Weights of a small GPT-style language model, trained from scratch on English Wikipedia.
Architecture: LayerNorm before each block, learned positions, tied embeddings.
Training: a variant of Muon for these matrices, 5689 steps.
MLP neurons of a small language model. Each row is named by its layer, matrix (up: input weights; down: output weights) and neuron, and shows model dimensions 368-463. Each number is 50 + 12 x the weight over its row's rms, rounded and kept within 0 to 99.
After each neuron's rows, "fires on" lists the tokens most often at its 100 highest values on Wikipedia text that the model never trained on; "raises" lists the tokens whose logits its output raises most directly, leaving later layers aside. A number after a token or word is its count.

L10.up461:59 53 45 24 38 73 56 38 35 54 54 47 55 58 48 73 48 49 79 73 37 55 42 58 64 43 39 59 43 42 50 40 74 46 42 42 36 51 68 53 33 47 52 60 35 46 33 50 51 63 62 56 38 47 28 45 63 36 41 53 49 49 49 79 73 39 46 63 64 48 46 54 47 41 53 53 36 72 63 31 34 60 46 51 46 64 51 45 34 67 46 56 22 60 55 43
L10.down461:50 61 53 52 43 59 61 51 44 62 43 42 39 45 41 37 80 60 43 55 31 56 51 38 80 38 69 52 44 56 40 49 31 38 67 64 46 41 27 50 55 43 33 64 45 50 77 57 56 64 37 48 48 43 40 79 33 41 64 33 44 65 56 46 23 52 31 52 45 48 52 57 63 63 34 56 48 51 59 39 43 47 58 23 61 53 47 60 34 54 38 42 54 48 58 47
fires on: "," 47, ";" 8, ")," 4
raises: ",", " and", "\",", "way", "ness"

L3.up214:77 50 58 33 57 55 48 63 62 48 66 51 59 52 20 59 28 53 53 39 45 67 42 71 57 48 58 57 46 71 59 54 62 70 51 50 56 47 72 51 51 49 19 50 50 34 70 68 53 50 52 48 30 61 36 46 48 46 53 42 50 63 57 43 49 49 59 72 58 42 26 38 48 56 66 64 49 45 15 57 42 56 68 56 37 54 63 59 49 69 61 39 73 47 48 45
L3.down214:54 52 51 63 25 35 65 49 51 56 54 47 53 40 55 44 41 40 55 64 50 36 69 51 50 27 54 50 39 55 37 53 43 65 59 69 75 49 58 42 39 43 39 60 44 57 54 65 44 68 63 27 44 54 71 65 46 52 62 39 58 61 55 71 52 69 76 33 61 34 56 46 78 51 59 46 68 49 47 41 59 46 61 39 30 37 45 50 56 43 54 54 53 47 78 32
fires on: " |" 64, "===" 20, "====" 14
raises: "\n", " ", " The", ".", ":"

L3.up881:61 63 56 66 64 66 68 57 60 44 66 58 70 48 36 52 30 60 64 38 40 49 61 53 48 57 36 51 52 69 35 48 42 51 63 59 46 46 62 54 52 59 22 77 39 27 52 54 55 60 50 40 34 63 56 48 55 50 47 51 51 44 77 36 59 76 56 54 66 42 58 57 54 58 73 44 46 57 39 60 60 52 58 50 43 51 62 50 49 69 53 22 63 46 63 44
L3.down881:58 65 65 64 39 45 45 59 55 50 58 74 46 43 54 66 35 67 49 45 30 59 59 47 49 31 46 43 60 49 43 63 47 72 37 43 61 48 46 49 48 51 27 65 36 52 67 46 50 68 61 63 41 52 50 48 42 52 47 65 53 32 25 46 36 60 46 49 37 55 61 46 83 61 49 54 42 54 43 47 60 56 62 65 45 49 57 46 65 52 54 47 66 50 51 48
fires on: ")." 51, ":" 15, "|" 8, " ===" 8, "===" 5, "):" 4
raises: "\n", ".", " (", ",", " and"

L2.up982:27 39 61 55 54 46 54 55 57 51 41 31 61 61 36 48 55 57 50 45 31 53 75 63 54 56 66 31 61 54 33 51 48 55 36 62 39 73 63 65 45 61 41 60 37 49 44 46 40 48 54 59 47 44 47 59 37 25 42 45 43 44 21 54 40 39 34 75 48 57 45 67 43 27 56 51 45 54 34 67 32 31 50 70 45 25 45 67 66 55 46 37 63 49 54 67
L2.down982:26 34 62 62 40 45 46 49 57 42 49 52 40 48 31 45 40 61 45 36 54 48 64 63 54 56 55 51 50 62 42 47 55 49 52 53 47 61 43 68 38 54 43 40 40 47 64 50 50 40 42 37 41 66 40 58 52 40 37 40 42 50 43 62 41 47 47 48 28 60 52 50 48 34 58 34 44 45 33 48 39 37 50 62 40 52 56 63 46 65 41 36 52 39 47 45
fires on: " |" 28, "mathrm" 10, " until" 7, "{\\" 6, "|" 6
raises: "===", "====", "==", "\")", "---|---|---|---|"

L2.up217:34 52 41 32 57 62 50 60 68 56 53 57 81 53 43 56 66 65 49 71 51 46 21 58 34 48 77 59 63 67 62 54 32 49 47 66 46 63 55 67 41 46 42 40 35 47 72 57 52 56 42 55 67 48 46 46 47 37 61 38 28 39 52 34 48 45 48 66 41 61 33 47 51 36 61 33 43 52 44 58 42 27 53 46 34 35 59 49 38 55 54 44 48 55 36 35
L2.down217:51 44 55 80 62 31 34 47 42 32 39 40 34 54 52 57 36 46 62 51 51 54 45 49 62 48 77 62 40 39 53 34 70 56 44 51 63 46 60 65 45 38 56 80 51 55 79 60 60 46 52 40 62 54 40 36 61 65 55 55 46 43 70 50 45 44 54 58 43 36 29 53 46 30 57 38 55 54 51 65 51 38 46 50 53 60 37 42 50 46 60 49 62 48 28 60
fires on: " W" 26, "---|---|---|---|" 14, "|---|---|" 11, "|---|" 10, "|---|---|---|" 8, " Bra" 7
raises: "---|---|---|---|", "|---|---|---|", " chronology", "|---|---|", " Notes"

L3.up150:62 53 55 47 44 38 50 66 67 39 41 42 56 52 67 47 26 34 68 59 70 42 35 42 57 73 50 43 40 42 54 41 41 44 28 58 57 39 32 26 52 35 37 68 46 55 63 40 56 59 55 69 69 48 71 60 59 44 49 56 40 50 45 56 32 39 55 48 37 71 46 58 55 46 56 69 50 55 19 37 59 41 83 63 63 60 65 47 55 29 63 44 60 59 48 56
L3.down150:61 66 59 49 67 26 42 47 48 39 46 50 33 47 69 59 44 36 37 51 53 59 55 37 71 42 49 48 55 43 61 74 38 68 34 74 58 28 63 38 44 42 55 39 42 62 39 46 50 45 44 57 53 43 70 51 35 27 51 47 67 45 42 51 54 37 58 49 58 66 48 61 53 56 62 51 45 37 15 54 60 47 57 63 71 53 61 23 26 41 44 59 56 58 48 35
fires on: ")," 86, "—" 10, "," 4
raises: " and", " but", " including", " who", " or"

L2.up464:76 59 56 52 46 32 49 39 17 39 46 40 55 46 48 46 54 42 48 61 58 55 54 49 39 50 54 50 72 55 43 45 40 37 28 38 50 50 31 48 56 27 76 47 58 70 31 39 66 72 57 52 60 58 67 32 35 61 33 64 53 37 63 32 53 55 54 58 49 57 56 60 47 34 50 38 41 44 66 56 64 56 44 50 62 39 61 28 38 56 66 66 58 44 34 47
L2.down464:38 41 55 42 56 64 55 56 69 63 50 62 41 52 60 56 60 55 59 46 57 44 46 61 70 69 55 63 49 42 50 58 61 52 59 77 47 44 55 68 35 63 37 52 44 34 74 75 40 11 54 51 52 39 37 58 57 26 56 36 61 67 69 66 43 67 57 43 40 41 39 56 32 71 46 73 58 52 62 25 38 53 53 52 43 68 48 59 54 52 24 35 49 48 70 41
fires on: "u" 27, "ku" 10, "ok" 9, "ko" 9, "ki" 8
raises: "Competition", "istic", "ather", "long", "ore"

L2.up858:48 47 38 46 43 44 60 45 70 57 46 75 49 55 65 50 62 69 50 57 15 40 52 52 61 48 43 55 37 51 39 33 30 28 54 39 44 45 62 58 65 63 50 68 45 57 67 38 47 57 52 60 41 46 61 73 59 41 63 72 45 76 36 29 61 30 33 46 46 38 46 77 41 42 48 64 81 39 57 49 43 40 52 55 18 48 53 67 54 73 41 62 43 42 73 54
L2.down858:71 39 74 48 72 25 42 41 42 35 37 54 35 52 54 49 66 52 52 49 70 32 56 59 54 58 57 49 55 29 56 55 48 40 45 71 38 57 38 60 36 39 43 56 36 43 37 40 49 49 63 50 58 67 48 38 62 51 52 34 33 37 47 61 38 59 36 34 44 71 49 67 42 45 57 38 42 40 44 54 40 64 53 23 41 62 32 22 48 29 46 39 50 83 51 32
fires on: "der" 36, " there" 25, " same" 15, "zi" 11, "car" 5
raises: "ify", "ification", "ón", "by", "ver"

L2.up731:57 48 51 34 60 70 27 54 59 50 61 40 70 37 39 55 46 49 52 54 55 36 56 52 47 32 35 47 51 67 46 62 39 58 52 49 47 60 62 44 34 66 51 60 38 62 48 53 56 47 48 62 45 45 24 68 21 49 61 54 40 41 40 44 45 79 43 57 39 48 44 62 72 55 53 57 78 70 39 53 59 41 54 57 59 48 73 58 39 46 42 59 44 45 65 41
L2.down731:41 75 48 31 59 62 58 44 48 50 52 58 63 60 35 49 23 50 49 49 47 47 33 59 53 49 33 41 41 35 90 55 50 58 60 55 44 59 44 60 34 53 35 46 54 61 60 48 57 59 63 47 52 63 47 54 61 45 56 42 44 47 49 54 44 49 59 75 62 51 51 37 71 62 39 36 49 54 40 41 57 48 53 42 51 45 60 60 35 34 49 45 56 52 53 40
fires on: " ==" 49, " ===" 44, "===" 7
raises: "==", "=", " ==", "====", "==="

L3.up929:70 44 62 57 48 52 39 38 63 52 50 28 52 36 50 61 42 42 30 55 49 56 37 90 44 32 46 44 39 62 67 66 49 53 73 49 26 60 61 90 60 52 44 47 45 49 60 45 35 56 53 71 50 53 39 62 48 72 31 67 61 49 54 49 58 53 66 45 55 45 38 66 43 34 47 52 83 53 49 50 65 50 63 69 59 47 46 40 58 38 74 47 85 38 28 44
L3.down929:64 46 42 45 70 30 57 63 65 53 47 62 43 58 53 44 41 22 59 45 65 45 50 67 68 56 47 61 37 51 82 51 60 56 32 63 45 54 32 79 53 30 38 48 49 59 52 63 24 62 57 66 51 37 51 60 58 63 45 60 50 53 40 43 52 49 65 77 53 47 31 52 41 58 44 60 60 43 58 69 72 45 30 52 48 36 36 44 41 39 82 32 53 60 36 58
fires on: " ==" 45, "---|---|---|---|" 32, " ===" 18, "==" 5
raises: "---|---|---|---|", "|---|---|---|", "|---|---|", "|---|", "History"

L8.up373:43 55 47 62 49 51 45 67 36 31 53 55 40 40 42 24 37 56 48 30 37 32 69 58 65 42 46 40 51 61 29 53 69 34 45 44 47 44 51 39 31 59 46 62 44 48 79 43 60 34 41 43 56 51 68 69 50 29 52 47 40 62 54 32 60 57 48 37 42 62 63 52 44 63 45 58 43 50 27 64 58 51 57 51 23 55 41 68 63 72 50 40 71 39 57 68
L8.down373:51 41 46 56 56 60 37 50 50 62 50 57 40 50 44 43 35 33 36 48 52 45 69 46 66 49 38 30 47 55 40 49 54 39 45 36 58 40 71 39 46 47 36 55 43 64 55 44 62 62 44 49 60 40 53 49 27 48 52 57 48 38 40 52 39 37 54 42 56 27 74 28 65 62 48 66 62 65 37 38 45 30 39 51 61 65 33 43 55 58 32 38 38 47 44 58
fires on: " but" 16, " career" 11, " Although" 10, " season" 8, " though" 5, " although" 4
raises: " it", " he", " the", " there", " these"